python train.py --num_hidden_layers=8 --hidden_size=512 --num_attention_heads=4 --num_key_value_heads=2 --head_dim=128 --intermediate_size=1024 --vocab_size=8192 --hidden_act="swiglu" --norm="rmsnorm" --norm_place="pre" --norm_eps=1e-05 --positions="rope" --rope_theta=10000.0 --rope_fraction=1.0 --qk_norm=false --attn_scale=0.0884 --bias="none" --tie_word_embeddings=false --parallel_block=false --init="normal" --init_std_qkv=0.0161 --init_std_o=0.0 --init_std_up=0.0161 --init_std_down=0.0 --optimizer="adamw" --learning_rate=0.000904 --lr_mult_up=0.777 --beta1=0.9 --beta2=0.95 --lr_head=0.00671 --max_grad_norm=1.0 --warmup_steps=267 --schedule="wsd" --decay_fraction=0.657 --decay_shape="linear" --final_lr_fraction=0.0 --batch_tokens=131072 --max_seq_len=1024 --doc_mask=true --train_tokens=524900000 --max_steps=4005 --dataset="wikipedia_en"
MLP neurons of a small language model. Each row is named by its layer, matrix (gate and up: input weights) and neuron, and shows model dimensions 32-159. Each number is 128 + 24 x the weight over its row's rms, rounded and kept within 0 to 255. Numbers have three digits each. A neuron's up and down rows have the sign that makes its largest values positive.
Before each neuron's rows, "fires in" lists the words (lower case) most often at its 100 highest values on Wikipedia text that the model never trained on.

fires in: "was", "became", "elected", "appointed", "is", "as"
L4.gate360:108091132175127140138156149106109121111107112135101149154095150148180176135133112116133114137157101085110116136111194132116108166138100134173127143164127153106128114123135147116092120122121121123172091123142128163144125128124102139129111129111154119130126099127100141132124139159135133083139155153115136096112130131131119117110121180197125123158123102124138161150144138109118100168114
L4.up360:131140142157124104127126136137124149137148125125146069067111138113112069132145110137177126152150116141164153116118125130145106095119161133120120081098125159136144116119127146146117149161119149106080162158122140100130144148145162110129144135120140137150112135102146149135163121134121124077129115109117151135122167104111083149152155137133147130193142151122128120156117143127114163128129

fires in: "that", "which"
L4.gate893:138156149100147138125141162149102181118133089131106154132107108151120083121134087080125159147218107122137140106137117140088124187163179123114097110111159127166120121135181104103158123127123118109136105104126185166171152130117173138150162110118127119079101115121134139138124114101140175123117127152122113119153114093164136116148120102134148146126116116133146173150109124130120136153113
L4.up893:137126140105113142115115137132120127168138139113104119126107121179105078068166064119125120128120132132133115189152143117111150177093156147040120126138132158120151127128120189170110112117145112082135106138063114147181127110129110158121159147163108156124156131129151109114125076135160114145105158143151114141102136125158097081167124141115133122073126097115153109128144135117155136131172

fires in: "that", "which", "than", "who"
L4.gate273:138147122133143133101110120120145169152082112147113150094160164102154131118167118107083145169157168118132071119145112184090091133067129147135106120127134105136091167132135092128155129138104140073130109103122124145140130143067104132117120134128069183105123101120114139113118150125139155099141143117071147128138127115144140101170148128120158111144136149121159134128133179143097116111130
L4.up273:119126153090124131159125098116151124132116106148196143115108101156157131159162118128123120130143159094135153110097095176072144152097152136084151142165116097145149189107090100105128091096115100112120131119138139127098116117146152108146109126152067107145093116122153110135129115085128095155126163084142145125125121139133132124114154110076150168123128117083139126103091146120119119098151

fires in: "with"
L4.gate298:136180141147153139120140138136118134113122087137090193081168116167087111079125138094153115133131181099125103130136165106120129123136108138102129156119117161138133084131137148129108128140151166118115113116084145126109142154157145158113081101158148153136123106100114110086140143113143102144147145154117153161157116160134128104178169104104171147105119104141163120129105135135133133109126
L4.up298:113151174093163121145156151109109118156110138194095140120128124118140130168126114149106109111149092129173124115134119109112148180156147134131124146110119107128151158101124125119176118139171129137131100125110117131118119140118115120059136147121077110174100141171092107123093112112146134153135135070137102119109135131152144163148133123085113110102137101111138143111145117070140134074112

fires in: "of", "from", "with", "by"
L4.gate703:113140107153095108142115124170092096155152158151105128111127146153146134141166136100096132115128178146105150099098150153124122129120111142113097121108123196135088115130120126099161122070090157139151114127125115138098096092100096121126120106121161115090139143100085126104137134097112109096131139152108134181104134126105134134114094126110080110145130187090090132114133131128125123145156
L4.up703:136145105108121151139165151152134103130122137129114122122158150125134143149136118133098146118123122092112170085097114149143145148128135150129101098092108145158132128115118101110122144092156156133126162174120104101091128111132132183098117117161158086098091156117128163114170130107103110088145149165146177134111129144122116106111134136101132095124116132093111153131102100143128137155149

fires in: "as"
L4.gate897:127128121126116122092091123118132127153158122108100123152117123128138145085168138138112107086175120110195093126110103068130114173143117164148106113131132147147093131150127068131108110144124091106139135080111102156143129166127142130143155106102140136106149137133093125101135141080085141093115126126087113154170145134131153160123082143096099139115133063109157147128133129133134118113116
L4.up897:103118119128158128129098133145155101156119105145125137120135162087154173161114112115135103122158092117125134169126144140169150105155164133100143144102194103094089139100103121137104157163163118140137129133129099133126095126105123102166153136120157148087134128118111096159140104119137171079149139121143132087160118128157158108133160168123140084134133101153122116121123129106122114145117

fires in: "of", "a", "two", "few"
L4.gate84:092158150130109150145086121161114115124154113153130118129134157120157103159141124121141149110122094148098137191099135139084111112132120145136111165106151168124106140125134112170114132140175109103115124121131124127119085155097117137089078137117102098123085140136116076129157153112102165108161130118094138116094172135170115146146100138119129130193128131111115127107101147131124087103121
L4.up84:141184181114112100101151126085128085089081092205108087162151142161094121125095115177134078102100132122163136112166108184128115138131156158109138140125096126150140137150091145103161110138180122101123124122131116133109113125109120126135115148140139151128135084105081137128125120141161081151113157106127144114100148164118143119102189101112135118076127128177143116154130176143106157119072

fires in: "of", "aged"
L4.gate255:122174136110162109108120147135110111118121094159156164139108109122133124137129153158076137094145113107146150150128130133140122125158096158138083157106119091111115110157155119108107119094137110102155131160064138157127125084084149137125121156125141154123153101116145092155119119141133152119135118129124126131127142159122100156095125140134054144127117115133134133124092115162140115163184
L4.up255:155149150136137149120140138162150142139128130189116101082143126129094166066145081106110127147085166125136138134165117133150075118123111104102132181085104137138113136127136138160154117110115149135109162165128141097119146131132102121087140135111115124131159148113129180092113055106095056130126154132104146161096109130155110086131116117141142091127121116126136094118136125129133108143104

fires in: "of", "for", "only", "to"
L4.gate176:139086144135124112097106143179117134119118135161134092146159105100140120123132156135108156110137178143131136127128126138084119125124164164133115120116107154143145137135154089139119107106139087113111139140089125116141124129087149131104086182111080157161132115129132106163143135111147092117147128106136089140142135133131089179079151118093076126153143117140110174112099158119132147119172
L4.up176:136154137141093165153138163108101098154166152110072124113106142122098142177153129145093104089113104105153166174130099126095116091147107147135128114111103134122158113199141125130147135119139110125091143169131126134150075115096120116148150147096172115078165181112121151068161116143142104135104124141155138141104165152149109129128142139155198146138127096139091114130134136111170130111082

fires in: "can", "to", "would", "could", "by", "is"
L4.gate981:146125119129144132129116124126144115068130140171123135115109143105137132126125136141102147154120121125106169112158091108169124111117115111132144128115113098174158130138137123116101113122101120113129119076104143108154112162159085116132141079140157115091125161114170145119101145143169136117179141104097157092163143131166139128123113129115142113113155116119119155150125119128136086123169
L4.up981:143141123164098079139113130144137075138079157135146123129145120130159082136103110123100122172080098124121130134100126171134135138131145121122093099107153124137100142156140111142142118170132135139157127097106112122172112113143124094085131109154153133134111122141080108103125120115158148122136139095107103133114132086126137102123124122071119108115118148135173157099148163122106117151168

fires in: "he", "was", "is", "very"
L4.gate942:163149116112102129127142111078085100156088112096123154146142107138140149118132148125120099150111115143164148158148134138136126126156086134126162113163153112112118147180140098088128144146186115110127155139122123149118128095117190129140155120139106113123164125114120116128114128103176122146144136121140116107126135106176146141177117149102159155139126091153161134129154151165123155151112
L4.up942:142113111111162102094125196091205102099142124138090102114140073102131112147160101120112124115115139112176129093105117172125133133085135149152160157105149101124139130098109112139123126161100142119158170120121114141121139117118075127125126111077143102143119096131151133132162141199127122132156144136100147115122131123116151081079141138135145093096155162136149121145135188111130121147126

fires in: "of"
L4.gate244:159112148136094137136109094120125137131126117154113156079153155156107141091135154168124127137176140129139160126137095144106116160129127161138125147102120132111174128139124099101139139103183106108141147152187119091142079145115110151126128138105133155173129101137122153103135162144141095159098178147120210138132091147134132124165090142124154130144104112114154137152139143143085152108092
L4.up244:130166167116137116156159145130151155099122114149184125149178149148114123116142138120148159151153109153129116180134131114109114164106128111122142141128115147123093153083092123144116101138129126135105116153100133148126125119130106131146112122119193142082125113186132149104137171138101106130164125110155111132113135163193178145139127123173138159152119134110106154136098148167156146128109

fires in: "as"
L4.gate606:134170106112102069108139110147141100143137134124110141139127136099093092112155177135091116135098098104157133129130112107118129098141164162129136098158154138146108084127107086092117109144100141127151140136144159181141135150071124107127132114152113078093113128198105163097143172087137094162145087097140123122113139127158138163141118118141103143157160109109091151116202131106095156116119
L4.up606:108129124141101116160123132103201163146109077150099105123138094137111156141100146113092104145112159102136157135121131134135141120158116153141173149112102096125166109118158149164176127114134156117108124127161113152103114137150098153117114151053180113117115103113124103117085149174090120124133162128104158127154142129157143091164105149130162097130129126158109164138096154124043099138112

fires in: "of", "such", "2", "that"
L4.gate215:108135134115139145103123189178149127091121130131168110114145130152168094124114196128073178144111175119083162105116173103130119144148145155157134125131141097139156120192117085082124126110140113116169118108143155107144156112151160130092130119130115122160177144124152111127112109104109077178131166133158195116137139149115134129148129146139117132135080164074175178128148123130105129109113
L4.up215:128131171115140175135154138123135106114139129101130165115145139124150176139111123090104154138142154118143124127130146145134171154128116150119145126110164088119137124134106111134157121136187137143163118150120088113124175127122151141147124114178133112171103139114104167127135150098097152171170146115167138078108140140134121143172115153142164185152120174120111138111110151098081115112144

fires in: "by", "under", "in", "with", "of", "had"
L4.gate364:090116130138132151158144148184095077138138133141127092115204120102083117126142146127080175125126106114093163131109125096063125130139093141123137118140150172165105143112143112153117173063130182140129137119120118111141103108105102109083137131116097139159134144114158151158143108102123158132160154121099184107125160121123104136174139130121094109151110125125112177152115118125177133121145
L4.up364:144127111148122178132118170190134108140172127118131150160143139118135149117081117161148128081116122140103134150108122118168071160143083129137116102120109145129138098124145155125102090112160141127156132112201088129118096154130158072129118148107161110132105143147164133080133120132103124146157150134144121144133164118123163112119136102152132148138116129120134153132129137120100159147088

fires in: "to", "as", "into"
L4.gate80:106141147158118143140106113145104154134132136134130148133123132123123101092182102132104142127148133124084115090122113133114129112137131141154113130162168161162128094154142147121116130135132145140127136132147126148138080120119133122114128097142117086139119113112151135143098082112109181105111088127091141115119184145159111091109175131187096141136111145120109166107139108144108155113115
L4.up80:131133139146098101104118105119137126121138121095132126135127138134113143125139084156093131119127181136095138107112131129113091185106120124161089147139080140088171103180125115112156124113118149115138132154128138122163203129117103111216106119111103116112093113108116156119097125092132147160134104116107115127133101141108112127128127096169161138111123130149156086132115103114140110149128

fires in: "and", "than"
L4.gate941:121127149076086139113112154151104147161152093153136108081146084101134087126135130105139108147174143169148152140130088139152100158179181126114134094068132132120111134144150101109164134116142159097126114112148137155182116132119126155131148099138148129143143108104129152145172134125112141137122134160126125114121115120161132074111142150172128126150153134125095125133163097133115122124148
L4.up941:110166091173064127096125142108133131101128118167149113111146134167102116106172146133159114130158150120155085154138092129109119092106140069087126099102144107107081179157130131139131122095146096079124129140127178098099125172137112135131138152130147152158145123121107121166157103137143099134085112125102113136129128143136159122093149164114158149131155165139088110146151120150161094079139

fires in: "by", "to", "in", "location"
L4.gate725:109113096118108133126117130123108131124176193103109114125156088124144151099126124138112124093117165109081143150116146127137113106116104112109172112141129121092138126130184153128118107072107117091141144152116110116148086114089104139138139132118127163151124141151101101171111112106119142111124145125162143147115128152145140121140105149146146151096103117095108154153155109135120144136133
L4.up725:144101154156112110131160132123111112128130103082122129150149142113111119109141112126169145134139098112108124128139145164119155128108101097152133106207121118137123161126154142121085135135135130129179084151103123106116070127118137117104112123136125170142139150133096150138093158117125122123170137121154107095113132086175174145160112133131139192132110148136136080115153123129127173141157

fires in: "to"
L4.gate235:175135136143133163129141161118137150110151116129078134102156090145125124107114129091125136126133095112172135148150095166130136145113151166122136141116122117128066130150154160156121124118129117057129157151160123118165092081149107125139125105104124121182106079123142164110166101127126153081125150095154145149097129168134123117131114131194080135064114165105115128150106155136143163135130
L4.up235:152140108153180179131119155106144153128167177121140147095132127119061145115126102113149100073114170131102142128111128167120092098127092110112145107120126099095120146134112117189104115140105118095092130122126120125136158130137196167159122130126085140097119153111142128088129075118106169170117115141181131122115127138127121108163119135134104112122128177091178112086119125139127126145146

fires in: "and", "a", "time"
L4.gate997:111147111113125119167106169095107138117116127101144122123126128180161125122161142117124154132106122150101156187094134127133116115128113146161140146117159143138129140123122123161101126123131128110147090079129137131093119104145123127108087095126115103141120083158117101122125133123119121155150105146110160121112167113136136140148101141140122164138141111157107136129145163145152117091165
L4.up997:097089152105131131096103091136082140164104120164084164126133119146106132121149101121089100137154149146171083114159132051120109092114118124117123103126135120151127103129097102148130092157175106127143094149089140104137116127127136174104179109170099135181103133129128162101114142123151122115110123131146150158141097100131112144097118143120142143137145123147115128137162167114122135123085

fires in: "on", "as", "in", "of"
L4.gate127:079135065177134103189104147097108118133090115130137117112109099143163104138132161128127154110122132155161109132160105149155110130167173117140156098105156118153117179160150098120121100135123146091108116118154156132141125110122139142129098173102139121111134117110106100148148155157144114129122136074172130138108135149132187132168123160082113119121101098103126117145142134127111152113110
L4.up127:140135124118134109102132113117150126125114137090086103129154127130126145131199168154114152141149103138155125156147133106185152126131134100135099124141104130039151122128059104125086132102075122116146142161143139091149110111119123154143128156141145159127182152113157100116123142173157129139146088136118108162118087112136137076128120123108123111174073101121113115113124100131088139158107